Weights of a small transformer language model: MLP 704 GeGLU, rotary positions.
MLP neurons of a small language model. Each row is named by its layer, matrix (gate and up: input weights; down: output weights) and neuron, and shows model dimensions 32-159. Each number is 128 + 24 x the weight over its row's rms, rounded and kept within 0 to 255. A neuron's up and down rows have the sign that makes its largest values positive.
Before each neuron's rows, "fires after" lists the tokens most often just before its 100 highest values on Wikipedia text that the model never trained on.

fires after: " ", ",", "–"
L10.gate681 [144 126 189 137 122 136 110 129 101 111  71 108 113 147 132 102 115 149 133 123 131 142 150 131 169  94 134 148  90 102 136 134 132 132 116 134 126 121  93 154  95 117 121 174 123 116 139 155  64 114 175 143 117 119 108 141 118 139 106 138 101 185 124 129 160 120 122 161 110 144 167  67 117 114 110 109 129 119 111 146  84 166 109 149 163 139 117 128 139 158  83 121 138 128 193  75 195 128 107 108 121 154 137 102 121 113 129 143 134 119 138 114  86 130 166 139 173 118 135 108 157 122 173 140 128 184 105 145]
L10.up681 [130 104 139  98 133 108 126 152  92 131 155 108 138 113 128  95 109 129 172 128 143 113 165  85 120 132 137 116 163  91 119  96 151 126 179 107 140 135  86 124 146 136 127 109 148 112 102 103 140 127 158 140  76 109 144 190 105 110  94 146 169  88 117 123 119 198 102 103 130  86 113 122 125 140  88 145 125 152 158 103 144 110 152 151 159 139 177 130 139 165 122  80 165 134 118 109 130 131 134 147 139 120 137 155 114  86 142 155 137 150  98 141 125 127  99  91 115  98 140 139 107 162  89 127 120 169 124 133]
L10.down681 [135 160 144 116 129 118 145 125 105 137  96 111 117 103 103 147 102 130 131  32  90  88 113 148 158 168 125 138 116 130 109 127 117  88 128  95 133 135 138 133 114 134 142 161 113 124 140 196 119 146 133 132 137 151 130 140 147 155 161 149 111 141 152 116  97 132  90 132 128 110 147 175 166 136 147 138 104 108 109 152 138 181  75 101 111 123 108 139 127 120 124 112 108 136 142 113 145 109 143  98 129  88 119 113 115 109 146 118 126 126 114 139 153 100 100 130 157 145 133 139 172 109 117 143  76 165  86 160]

fires after: " |", " "
L7.gate626 [128 111 124 145 172 127 151 179 109 117 149 140 142 119 125 146 154 158 125 145 126 133 126 177 146 164 117 109 120 139 140 175 180 147 143 116 155 100 135 176  85 138 108  97 136 106 116 145 130 113 111 122 145 117 106 143 134 197  88  80 153 134  95 191 115 107 143 157 159 147 131 108 119 145 109 113 131 104 153 167 135 160 114 149 130 119 117 148  82 164 132  87  94 117 126 145 144 108 106  75  99 154 142 121 127 137 128  63 160 119  93 106 141 119 148 106 115 134 107 111 130 127 118 140 141 131 132 142]
L7.up626 [125 110 130 156 124 119 158  89 118 127 127 120 107 124 175 136 141 163 139 130 131 167  92 137 131 122 115 127 153 128 137 132 150 159  98  97 155 149 142 148  93 139 160 121 145 137 125 182 114 103 140 141 107 140 136 120 103 144 151 115 134 123 151 127 129 105 134 144 140 147 136 157 108 102 133 178 127 116 155 103 147 102 107 145  95 107 162 179 107 137 136 134 127 123 104 102 194 114  77 146 130 146  83 156 107 140  94 176 182 142 133 127 110 121 112 111  74 108 118 147 128  96 126 122 173 143  94 129]
L7.down626 [ 98 145 115 127 125 152 174 177 138 142 141 142 122 120 157 137 146 121 114 114 113 128 133 145 168 160 142 129  98 124  80  88 149 102 104 167  96 116 173 177 177 127 134 110 143 103 124 116 119 159 123 184 118 153 111 136 123 188 159 113 136  87 104 108 112 108 159 101 135  94 109 120 158 114 127 112 141  98 145 137 113 130 186 108 158 133 136 125 146 110 114 134 133 126 107 128 114 135 131 115 145 106  99 156 152 141 104 112  99  89 137 106 108 137 139 102 134 177 146 124 143 166 130 130 142 187 114 141]

fires after: " the", " The", "'s", "The", "|", " "
L7.gate9 [151  98 103 139  89 113 144 133 100 174 144 131 113 137 126 186 159 124 151 155 127 138 108 122 132 119 175 124 144 107 139 124 106 126 159 129 178 144 131 128 114 122 130 138 105 104 130 153 122 145 153  88 149 152 149 183 140 162 130 141 114 127 110 130 122 100  46 111 116  70 112 116 124  71  94  80 159 130 116 144 104 135 112 112 137 118 156 119 144 103 116 126 138 138 173 131 166 154 122 130 128 125 117 158 140  84 123  75 135 128 113 133 126 129 139 122 133  78 143 186 119 150 121 123 137 113 109 134]
L7.up9 [145 100  79 118 111 143 153 100 131 159 112 145  93 100 159 121 108  98  75 141 136 109 154 150 128 127 110 142 125 143  94 160 127 114 148 101 119 143  76 151 134 154 151 126 148 133 127 106 147 114  97 102  99 177  67 102 120  92 151 123 151 119 104 146  84 123 129 161 108 161 128 119 139 144 115 190 167 132 154 154  88 141 153 163  88 113 127 145 126 144 123 130 120 189 116 114 159 132 113  90 142  96 124 115 154 114 123 124 123 119 107 138 124 196 109 152  93  93 126 118 151 137 129 154 136 163 128 124]
L7.down9 [122 103 110 148 157 113  92 140 146  90 146 106 151 142 181 121 152 108 132 129 170 151 115  96 179 142 156 115 132 137 106 103  51 138  53 141 148 105 145 127 112 145 149 130 121 149 134 158 127 146 181 166 146 122 185 129  89 146 120  90 126 128 130 112 110 116 155 105 169 124 138 175 108 111 111 109  93 117 111  95 124 131 120 126 147 137  91 124 116 128 111 112 107 109  97 123 151 145 129 145 163  85 157 114 152 126 112  87 109 103 165 145 144 129  99 127  96 116 103 117  88 117 127  99  92 118 141 139]

fires after: " the", "\n\n", " The"
L8.gate483 [120 119 108 139  89  88 126 125 129 200 107  96 111 117 141 143 112 145 125 105 130  84 148 113 102 161 151 109  94 115  84 100 131 136 175 139 165 134 100 104 114 121 122 137 122 129  89 103 114 143 139 119 139 133 110 153 122  78 156 106 141 157 141 143 137  81  98 126  68 127 151 172 162  98 114 117 149 141 132 176 157 112 166 110 104  90 142 155 134 121 115 121  90 169 138 147 121 134  85 111 127 142 107 150 138 122 102  95 101 113 118 134 171 125 173 133 115 161 136 139 141 116 153 105 101  66 116  97]
L8.up483 [164 101  95 164 145 114 171 113 126 188 148 120 115 164 117  75 122 175 122 163 120 138 157 128 101 143 145 139 146 172 126 152 117 126 162 149 121 142 126 138 127 130 150 154 153 153 165 125 165 106 135 111 141 106 137 178  90  99 113 137  86 185 131  98 121 118 130 120 141 114 143 142 114 169 112 108 147 111 134 132 100 120 148 135 140 139 121  91 155 148  94 166 155 112 100  88 102 124 131 148 173 133 105 130 119 140 158 173 150 103 126 142 132 151 107 130 103 159 129 162 156 166 140 129 137  95 123 127]
L8.down483 [140 131 111 134 130 124 126 130 169 126 164 130 144 119 139 125 148 112 156  56 127 100  93 145 164  94 138 143 154 151 118 180  85 116  95 119 135 129 151 161 121 131  99  92 118 209 126 162 108 103 110 106  82 156 175 103 124 130  78 117 112 131 136 110 156 120  99 110 153 103 154 131 102 101 108 136 103 161 119 141  98 117 129 144 102 118 114 114 106 137 123 158 132 128 155 121 108 188 118 112 133 133 113 138  98 123 104 148 152 152 155 139 143 117 145 129  88 129 137 100 147 157 120 128 103  92 176 112]

fires after: " |", " ", " On", "On", " on"
L9.gate173 [148 150  90 137 100 124 131 149 108 170 168 119  68 112 129 150 112 119 136 152  82 163 167 111  81 130 137 121 150 152 115 155 130 120 110 116 130  76  85 127 133 117 116  98 101  98 120 139 129 153 133 144 132 144 141 122  94 124  94 113 140 128 158 134  92 148 125 108 179 149 151 138  72 123 140 103 189  78  94 158 151 137  87 144 134 118  95 161 125 108 117 100 142 135 129 114 100  92 142 171 119 158 132 143  85 125  96 136 131 169 126 137 106 141 137 114 138 125 140 113  93 130 144 119 133 134 137 138]
L9.up173 [173  68 105 124 119 124 153 128 131 123 128 161  77 126  89 133 104 144 154 135 103 155 120 116 151 107 128 130 103 139 143 119 119 129 163 133 116 118 152 145 110 125 151 159 143 103 139 112 142 159 110 147  72  95 101 155 130 122 180 132 140 101 169 164 101 126  88 125 167 135 128 140 106 139 139 130 137 126 115 158 129  96 142 133 121 118 128 134 159 121 126 104 112 116 106 166 146 157  67 153 132  99  88 111 137 107 126 128 154  77 140 138 127 157 131 120 122 111 135 109 157 130  93 137 152 148 104 163]
L9.down173 [ 86 146 124 153  91 134 148 172 118 212 134 156 151 126 129 129 124  75 166 107 157 121 134 135 143 127 105 106 135  71 144 120 139 112 162 114 183 146 118 129 108 128 133 122 106 122 138 172 126 124 136 124 158 190 158 127 146 122 123 140  94 131  81 132 141 109 127  79 105 132 122 119 160 126 132 140 105 123 137 172 156 138 130 146 154 159 148 152 142  95 106 123 113 135 185  92 105 124 147 135  84 101 120 172 158 135 112 154 109 119 117 145 119 120 116 138 180 143  71  98 138 136 149 137 162 103  96 121]

fires after: " "
L9.gate62 [135 117 153 142  97 142 140  89 154  79  88 137  99 104 118 132 147 133 117  91 111 177 130 131 107 151 142 123 116 116 143 143 139 120 120 129 143 122  94  81 147 130 117 174 163 132 118 128 122 129 114 154 119 152  96 127  95 149 131 148  94 113 172 125 117 163 172 105 172 118 128  93  98 124  87 155  98 172 127 135  81 129 130 170 133 138 150  93 119 171  91 124 137 109 175 124 112 131 136  84  96 139 166 173 141 128 134 137 131 127 143 140 131 116 126 109 151 118 128 141  86 113 161 156 150 152 112 112]
L9.up62 [ 83 156 132 129 141  86 134 136 105 173 114 150 148 125 144 117 135 124 117 146 124 101 132 155 137 153 110 146 133  64 123 170 120  72 119  88 121 122 101 163 161 149 135 109 124 161  94 164 138 113 132 138 110  80 133 145 134 140 129  98 164 104 144 102 166 108 103 137  92 100 150  89 125 167 165 115 122  86 106 113  56 145 129 130 134 105 146 140 152 133 131  83 159  86 184 158 155 127 149 138 101 162 144 153 129 113 129 174 135 117 127 119 153 124 117 104 103 134 126 119 163 121 121 146  85 109 131 130]
L9.down62 [151 138 136 147 123 144 143 105 110 104 130 108 118 142  70 103 155 120 108  70 116 162 163 159  96 167 152 122 143  91 115 127 140 121 169 135 134 118 151 132 104 118 147 124 106 169  74 152 120 139 158 185 149 100 106 131 164  95 136 107  86 185 120 154 132 170  99 143 110 105 159 156 109 109 158 125 116 103 141 174 123 113  81 131 143 111 123 111 120 128 136 140 115 121 144 100 168 117 138 146 106 147 138  94 146 130 125 118 129 157  81 133 158 100 143 108 139 152 112 158 112 131 113 121  87  89  67 145]

fires after: " ", " |", " (", " a"
L9.gate238 [145 132 117 109 110 107 140 110 117 143 138 164 145 111 138 134 166 142 126 136  95 129 136  96 132 153 137 143 119 122  79 104 167 169 148 143 163 113 102 104  99 154 175 125 157 139 134 145 107 117 138 168  96 159 112 179 117 155 143 115 161  75 160 100 110 121 171 129 136 128 131 116 102 136 125 118 125 107 137 142  87 150 151 148 167 111 158 151 125 148 121 112 127 106 164 135  69 126 119 154 152 130 107 163 142  98  59 146 128 120 145 119  92 154 120 117  76 104 121 120 147 111 146 141 109 101  90 146]
L9.up238 [120 138 120 128 106 118  87 115  81 135 101 180  87  81 131 105 117 108 129 103 123 116 139 151  93  69 107 171 128 136 107 115 153 115 122  92 170 131 126 147 108 122  94 112 114 163 101 135 123 130 153 138 124 184 111 108 157 149 141  89 145 113 166 141 121 170 142 148 138 115 138 133 101 118 169 112 140 129 121  97 104 106  71 131 162 147 139 110 105 130 128 119 127 138 160 126 119 131 153 193  96 131 164 138 147 132 139 149  92  92  99 125 108  79 133 131  87 132 127  99 132 119 155 178  85 157 114 165]
L9.down238 [105 118 105 144 143 122 144 128 154 119 113 106  78 128 124 149 179 118 108 114 124 115 126 148 119 139 111 179 128 150 152 126 101 130 145 119 104 146 160 149  98 148 128 104  89 110 112 167  88 121 120  77 160 119 141 136 148 124  86 137 112 133 141 135 117  95 119 154 149 153 131 141 133 165 160 136 146 128 136 151 155 136 120 136 147 117  88 115 145 125 176 152 116 140 136 157 123  63 145 147 154 101 149 117 100 161 157  96  85  90 167 126  88 148 111 151 135 115 136 105 105 120 100 128 105 147 118 147]

fires after: " "
L3.gate539 [127 160 134 128 144  93 135 166 143 138 104 105 136 179 154 131 133 114 109  75 114 123 120  88 148 140 154 111 118 168 121 152 140 145 108 122 104 170 115 138  73 120 123 106 153 156 137 132 129 146 111  79 127 111 146  93 103 139 136 136 165 173 119  58  87 112  82 103 117  64 122 114 137 129 127 133 153 158 159 144 139 114  93 143 133 149 110 128 109 152 131 153 111 112 107 114 115 118 132 133 151 111 113 119 110 139 108 124 137 117  70 116 153  90 107 167 143 141 124 134 133 112 117 113 130 127 123 146]
L3.up539 [153  94 129  86 122 115 124 122 152 146 115  96 125 173 125 121  59 148 130 109 139 133 114 171 141 146 148 132 109 139 161  96 161 163 160 117 122 144 157  81 130 108  99 132 110 109 151 129  84 119 164 102  83 114 109 116 170 116 133 173 152 139 101 127 116 133 134 113 121 155 105 108 164 105 114  70 164 136 109 184  80 104 102 112 128 133 100 140 168  60 140 167 153 155 122 114 102  83 186 104 185 182 132  97 107 128 135 116 129 112 109 122 104 123 109  85  96 115 115 133 124  78 104 120 146 141 127 140]
L3.down539 [ 92 158 136 193 103 144 105 103 109 118 101 187 137 106 125 161 155 114 130 169 133 151 133  95 108  97 141  87 165 105 127 119 118 117  97 121 151 113 116 179 145 143 106 119 116 115 106 142 171 170 112 138 151 118  97 139 111 111 132 143 130 111 178 108 148 139 148 118 147 168 152 156 123 113  97 142 107 120 121 121 152 104 141 129 118  95 164  96  88 169 119 120 141  75 130 151 109 149  96 179  95 112 117 158 126 120 103 167 120 166 145 130 147 131 107 133 145 144 149 150 101 150 122 135 116 110 124 146]

fires after: " the", " |", "|", "-", " The", "The"
L8.gate681 [155 172 134 153 151 163 146 119 146 140 136 111 120 104 153 147 138 131  98 114 114 123 167 149 120  95 127 164 174 179 136 150 127 135 170 122 150 153 134 139  84 141  91 107  73 135  98 172 114 126 170 108 131 154 131 108 152  85 123 117 158  94 150 128  76 115 164 119 119 142 114  84 125 130 109 114 126 119 121 134 134 131 122 120 125 140 147 116 123 145 134 151 147 165 140 110 115 127 126 136 114 117  65 147 131 125 110  96 180 110 144 127 119 140 177 152 140 162 152 129 110 161 122 155 131 161 152  94]
L8.up681 [158 143 120 125  93 145 131  79 138 122 143 122  87 144 117 107 137 160 126 117 176 115 118 169 146 118 108 119 117 132  93 159 160  75 161 100 105 154 109 107 133 129 116 169 149 134  96 157 112 128 133  86 114 135 112 108 103  84 113 147 101 123 101 114 118 120 107 193  96 172 107 139 125 116 107 133 129 138 104 124 133 134  99 138 135 131 155 149 163 118 118  90 140 151 141 112  99 100 127  85 135 135 103  99  79 114 163 137 169 138 111 149 140 141 115 129 153 155 133 120 158  95 109 143 160 191 141 137]
L8.down681 [134 163 155 157 140 145  83 146  95 194 117 137 134 123 105 131 120 126 118 162 108 157 123 130 107 111 106 141 121  93 107 186 124 114 124 117 124  94  96 143 160 153 132 123  85 152 161 122  80 172  85 143 135 108 133 121 139 129 115  94 136 123 125 104 160 110 169 121 105 161 113 161 161  95 127 143 152 107 123 147  91 118 138 151 151 151 136 159 127  84 140 127 133  84 125 185 115 168 162 130 105  88 136  97 135  89 123 124 166 130 120 147 152 150 137 157 130 117  91 151 123  80 110  99 124 167 141 106]

fires after: " |", "|", "-"
L8.gate368 [161 151 114 103 104 133 123 120 117 165 135 130 102 101 137 113 124 155 120 158 125 164 136 161 169 138 151 122  96 116 127 126 105 100 158 173 107 138  95 108 197 154 124 102 121 116 117 130 134 115 135 145 140 119 129 164 141 139 139  81 123 163 112 131 139 150 129 117 147 182 164 126 153  88  99 125 161 112 150 133 129 137  97 124  87  90 129 140 148  94 136 125 152 100 113 144 104 103  99 111 148 108 101  85 125 103 104 104 130 170 113 127 157  56  98 113 118 154  92 125  99 113  94 139 124  83 104 124]
L8.up368 [134 151 128 137 137  87 141 191 127 105  91  53 108 128 115 108 138 127 125 133 126 104 151 127 130 129  87 137 134 147 117  94 122 151 103 167 102 126 119 112 137 110 146 155 124 109 138 103 100 127 115 121 154 163 139 152 123 100 140 149  92 130 133 136 172 118 124 135 152 139 114 158 116 156 123 127 140 133  93 128 152 124 175 109 103 129 149  92 110 118 119 150 128  58 111  66 108 128 113 146 116 118 104 113  92 133 122 124 149 114  77 129 161 117 113 164 130 129 149 143 110  89 110 153 125 109 172 147]
L8.down368 [136 114 107 110 121 150 111 122 122 118  97 156 138  81 194 113 118 200 152  83 161 128 121 115 120 109 102 122 156  89 116 118 172 136 137 106 180 110 129 139 100 139 140 123 162 151 112 151 143 141 140 172 110  87 132 106 113 137 125 120  88 112 104 132  76 114 141 158 135 120 164 124 142 122  83 119 132 152 147 149 138 100 123 137 128 123 117 145 133 144 145 107 103 115 128 142 138 131 107 119 137 163 174 150 103 151 153 113 145 166 114 130  54 136 106 139 152  53 136 129 160 131 139  96 167 142 121 147]

fires after: " ", " R", " ("
L2.gate702 [ 67 113 125 209 144  77 120 138  96 104  99 147 123 148 126 164 114 130 138 106 105  99 118 139 124 138 149 147 131 125  81 134 141 127 128 162  77 135 120 119 138 151 146 147 129 108 108 132 122 161 155 170 160 147 133 119  92 145 144 171 135 138 109  79 143 152 130 156 142 107 148  95 122 115 133  99 118 155 140 139  95 115  55 132 158 154  90 102 160 148  90 103 113  93  82 105 164 135 150 122 143 154 156 109 164 122  98 124 134 158 104 151 145 122 134 123 145 170 167 140 152 134 134 130 178 156 104 107]
L2.up702 [ 91 136 168 162 139 134  60 177 109 105 103 119 150 138 148  97 106  78 133 126 137 132 105 139 141 131 117 132 117 134 135 149 141 113 105 119 140  98  88 166 152 122 156 109 171 108 103 139 138 134 153 137 141 129 127 149  91 177 166 105 188 175 110 126 138 119 146  96 109 130 147 127 127 119  81 138 104 151 124 127 121 105 130 142 133  91 142 143 171 103 127  84 146 113 158  92 123 116 148  93 135 123 146 135 142 122 110 151 138 128 101 151 169  98 108 152 100 125 106 143 176 124 165 113 107 132 145 112]
L2.down702 [141 105 132  86 155 157 172  86 113 147 150 136 106 142 129  95 135 152  91 121 123 153 154 139 161 130 115 178 144 106 150 140 147 120 139 139 138 156 111 124  85 124 130 122 106 132 158 101 121 122 100  78 131 104 141 123  77 126 143 128  97 138 127 177  95  75 112 113 125 160 112  86  96 180 135 103 155 113 125 131 127 175 141  97 111 117 153 133 115 129 134 146 118 124 115 159 148 114  89 158  97 159 116 158  84 151 145 104  95  91 160  99 146 166 181 151 151 158 138 173 103 128 120 146 127  66 140 147]

fires after: " ", " r", " as", "us"
L3.gate686 [145  98 170 160 120 103 142 133 115 108 113  84 156 170 151  88 123 112 135 168 152 139  90 116 134 113 142 162 111 102 137 156 150 182 103 124  98 146 128  84  87 115 125 107 138 129 132 102  75 106 114 124 132  94 111 151 152 162 148  86 140 132 105  98 150 116 115  81 166 117 117 152  86 163 101 130 101 124 161 168 131 150 133 161 144 151 128 137 116 144 114 131 157 140 134 114 128  99 118 136 164  92 159 132 121 130 148 129 126  91 139 156 156 123 141 113 110 107  70 126 124 124 119 133 127 128 143 164]
L3.up686 [130 141 125 138 150  85 116 165 142 127 147 100 157 137 110 102 153 141 131  99 148 124 125  95 147 163 129 134 129 127 106 139 156 105 113 120 120 114 170 104  86 117 104 127  94 107 131 163  99 114 170 127 128 118 141 143 153 167 121 111 112 152 118 124 119 154 131 133 162 138 120 130  94 154 134 108  77 166 123 175 128 103  97 102 151 173 114 104 143 132  99 122 135 174 119 107 128 121 124 130 109 127 157  91 117 114 138 188 151  78 124 140  97 132 147 119 137 108 110 118 177 130 172 137 136 131 149  83]
L3.down686 [108 152 123 109 134 131 107 115 124 138 137 145 122 130 126 173 134 160 161 137 110 124 142 144 102 114 127 124 144 152 141 106 101  92 141 112 141 134 108 164 147 102 154 167 183 139 107 141 157 165 113  96 138 139 127 132 109  98 129 169 115 109 135 118 142 155 158 130  95 154 121 119 154 101 136 131 174  82 131 106  75  87 151 155 158 121 124 110 143  84 121 134 121 132 153 148 151 139 134 145 147 153  97 141 129 184 115 143  89 157  83  92 138 111 153 146 113 161 164 121 141 119  98 114 110 136 134 128]

fires after: " the", " The", "The"
L9.gate593 [131 110 160 171 111 146 152 103 126 132  71 106 131 136 126 133 126 135 140 134 163 120 122  99 150 150 151 166 102 107 174 108 133 154 160 153 190 139 118 115 102 126 141 113  64 136  96 112 114  97 157 117 126 134 122 152 187 133 132  92 152 138 139  81 161 106 134 140 119 126 141 148 137  98 105 109 148 130 127 171 113 120 157 104  78 115 107 117 116 129  92 137 124 112 146  86 151 141 126 111 131 145 123 130 130 133 146 119 160 150 136 112 129 126  99 122  84 106 119  99 138  98 150 115 112 109 113  70]
L9.up593 [ 99 133 135 125 172 140 130 149 156 127 116  71 147 163  93 135 126 140 108 123 137 113  93  92 101  74 105 145 140 162 178 116 139 115 104  88 161 150 148 135 107 140 151 130 126 137 163 100 111 155 187 110 122  96 120 146 100 121 127 112 151 119 166 130 122 123  93 130 133  89 109 135 120 168 149 121 114 156 127 105 137 105 147 134 104  96 105  79 105 128 108 142 130 144 114  95 169 146 102 110 149 162 125 120  63 113 112 137 150  94 156 130 127 150 129 108 128 147 116 145 121 128 128 136 134  75 138 119]
L9.down593 [168 117 128 132 106 134 100 134 117 130 106 121 132 110 124  98 140 136 136  96 151 119 116 145 158 162 141 111 155  98  73 146 144 120 120 159 118 137 146 136 120 123  92 155 126 178 125 167 171 125 131 185 136 120 157 128 133 131 124 143 140 130  97 130 143 170 150 116 108 130 127  97 134 137 141 117 143 140 182 142 158 125 106 142 121 153  98 117 138 105 138  99 135 125 125 131 123 160  71 109 124 175 154 137 125 131 113  95 145  76 181 138 112 113 159 105 123 106 118  98 127 149 132 111 148 128 101  93]

fires after: "|", " in", "-", " the"
L8.gate130 [133 123 105  72 105 110 114  95 106 127 110 152 155 118 150 116 148 100  96 139 157 156 147 118 130 109 157 127 128 115 169 152 124 111 130 122 181 138 112 139 136 104 132 124 124 104  99 118 130 119 103 127 147 133 140 126 138  83 132 121 138 124 120 127 101 158 105  49 138 140 134 121  91 117 149 136 141 149 118 110 112 164  73 136 119 133 134 129 178 149 174 112 161  94 124 149 140 143 130 143 113  94 125 141 133 150 118  89 160 122 137 142 134 128 143 144 160 127 159 101 159  99 122 127 105 113  90  93]
L8.up130 [132 136 128 129 129 149 109 112 121 116 162  82  97 155 131 154 122 134 137 134 149 115 149 160  92 114 140 133 102 140 142 143 121 139 165 135 129 106 100 116 164 156 100 157 174 101 159 132 141 140  86 145 141 139 133 159 123 139 170 109 153 130 114 145 155 109 141 130 120 128  93 148 129  70 111 155 183 121 117  97 116 121 143  88  92 130 128 167  83 111 104 133  89 111 134 105 153 104 111 106 133 154 113  85 135 138 107  87 140 118 124 109 164 138 152  91 181 143 128 133  89 122  94 127 120 134 124 167]
L8.down130 [ 92 153 157 120 145 118 153 169 167 141 135 142 176 107 107 127 128 115 148 138  76 163 151 116 139  86 120 100 122 102  98 148 163 145 138 164  79 126 119 131 123 143 148 113 123  81 139 129 110 115 150 109 113 128 103 108 136 155 102 139  86  88 123 168 126 121 126 106 139  79 150 133 133 110 119  90 101  69 131 118 168 111 145 126 117 123 151 124 109 103  84 120  99 122 163  97 134 130 127 107 166 123 222  88 131 127 129 120 154 157 140 134 104 112  91 123 151 109 107 142  90 146 100 118  94 162  97 101]

fires after: " ", " |", ";"
L7.gate627 [175 138  79 135 188 146 140 133 119 161 139 167  87 129  93 135 131 143 170 162  98 149 118  89 100 107  97 123 104 122  89  98 102 132 138 154 154 111 124 131 126 138 117 117 143 101 117 129 145 147 136 109 149 109 115 125 116 155 151 127 116 106 164 134 124 140 135 147 133 162 116 120 118 139  77 142 162 124 119 113 118 146 110  99 123 109 137 193 148 137 119 153 162  63 149 117 162 140  99 151 166 136 149 111 103 128 140 140 158  89 114 108 132 134 118 154  92 119 147 139 125 100  94 129 109 154 118 108]
L7.up627 [138 124 113  93  98 107  89 164 153 124 161 121 106  87 150  73 122 111 100 115 136 154 121 136 113 129 109 118 142 144 107 114 138 149 112  89 146 148 129 136 143 110 115 157 121 120 110 138 143 162 114 132 133 166  84 126 178 129 106 169 112 148 115  79 119 146  93 131 110 119 112 122 117 134 146 107 115 131  98  92 144 122 143 142 120 100 186 172 127 140 134 133 140 135 147  80 115 159 168 127 109 113 146  76 130 102 145 153 140  84 120 119 157 155 179 148 144 143 189  90 129 133  98 146 114 100 135 119]
L7.down627 [101 115 148 135 123 149 173 125 157 140 120 122 112 138 158 144 152 179 167 108 137 150 139  84 105 167 118  99 117  89 124 158 138  95 131 141 164 113 137 171 111 157 134 147 115 111 110 140 101  82 166 112  94 106 144 126  94 114 121 135 108 103 110 195 101 138 125 114 134 157 163 146 120  98 105 137 135 169 111 186 118 109 126 118 124 146 129 126 132  90  79 110 110 129 106 164 115 101 114 103 133 148 143 159 131 117 138 112 108 126 142 105 111 156  75 121 152 134 128 144  90 174 166  92 120 138  89 116]

fires after: " |", " ", ",", "_{", ";"
L7.gate476 [ 96 123 136 137 116 124 156 109 116  94 119 150  66 161 134 150 148 159 135 163 146 139  92 168 118 155 142 139 155 104 115 113 142 113 123 113 137 112 160 116  94 183 101 120 188 110 101 132 120 118 128 134 157 149 120  99 142 153 130  98 116  97 115 166 108 166 128 112 164 130  79 127  74 122 121 179 174 131 117 158 117 104 115 120 114 152 163 150 145 139 104 119 129 111 175  95 111 142 131 145 155 112 162  91 123 144 128 138 127  92  82 100  73 158 129 137 111 114 108 120 141 117 136 121 122 158  90 112]
L7.up476 [164 134 124  99 139 126 141 126 155 118 117 156 130 167  54 103 128 125 149 134 141 154 117 151 153 117 110 130 112 107 151 135 199 143 140 113 147  93 119 152 143 137 125 108 151 105 118 176 167 129 113 158 135 136 111 137 144 164 102 116 138 112 123 133 121 169 112 112 173 116 150 107 107  85 128 168 100  88 160 158  97 133 113 175 113 136 108 149 156 126 120  86  88 140 129 123 169 124 125 133 135 158  98 120 102 126  83 115 125 165 101 155 135 114 135 127 120 154 173 105 104 156  72 129 135 150 152 138]
L7.down476 [127 172 131 122 122 105 112 140 111 144 110 173 124  88 175 159 190 121  95 104 157 134 137 131  88 128 150 113 133  96 104 131 146 155  89 121 124 116 109 132 139 182 121 134 114 106 144 128 125 128 109 133 119  77 136 125 135 114 126 137 152 130 144  77 110  80 123  80 138 119  89  89 115 169 124 113 150 107 141 125 113 121 143 125 132 117 122 119 148 137 124 111 146  92 155 139 127 116 125 145 106 124 132 155 141 117 146 106 134 122 147  92 156 191 126 146 140 120 105 120 150  88 153 136 150 126 170 126]

fires after: " |", ".", ":", " ["
L9.gate658 [118  83  91 131 124 153 118 101 180 144  67 104 116  98 129 129 159  66 121 161 146 181  96 151  93 166 118 127 111 121 197 122 152 137 104 154 122 114 113 122 132 111 103 112  99  99 116 108 135 100 102 154 177 100 171 143 109 115 116 143 130 135 101 112 137  83 137 152 141 122 119 129 113 120 126 128 158 139 123 142 100 157 121 137  92 102 102 125  93  94 124 137 116 146 125 105 131 117 120 122 117 107 153 128 122 113 138  91 146 147 156  71 154  67 148 133 119 158 121 135 137 115 133 125 102 122 121 103]
L9.up658 [160 123  94 110 112 142 128 149 158 106 138 100 132 131  64 153 110  97 129 122 156  92 118 126 119 144  89  88 112 143 153 138  90 119 125 166 136 132 150  99  98 119 166 104 122 135 123 125 141 139 137 101 153 115 122 121  93 125 112 125 134 138 128 156 130 115 110 119 126 128 154  94  91 129 153 145 100 117 116 124 135 111 123 145  89 120 145  92  89 156 131  84 153 150 148 147 144 126 119 102 124  80 131 180 143 172 133 140 142 173 117 136 130 113 145 125  76 174 130 146  84 142  95 170 119 108 154 103]
L9.down658 [134 175 117  91 127 126 125 129 107 104 165 106 118 116 126 124 134 123 138  61 180 125 132 118  92  81 152 111 130 115 127 113 161 122 122 105 168 107 154 134 113 149 103 139 104 136 106 105 158 113 129 110 122 119 111 114 121 148 147 148 135 150 111 152 105  99 146 114 134 129 135 140  99 124 121  70 115 151 149 133 115 134 114 134 106 136 148 135 148 126 118 107  98 116 125 137 133 133 134 150 130 168 123 133 178 152 116 149 106 108 144 177 114 129 139 151 150  77 142 155 149 158 164 110 139 148 151 130]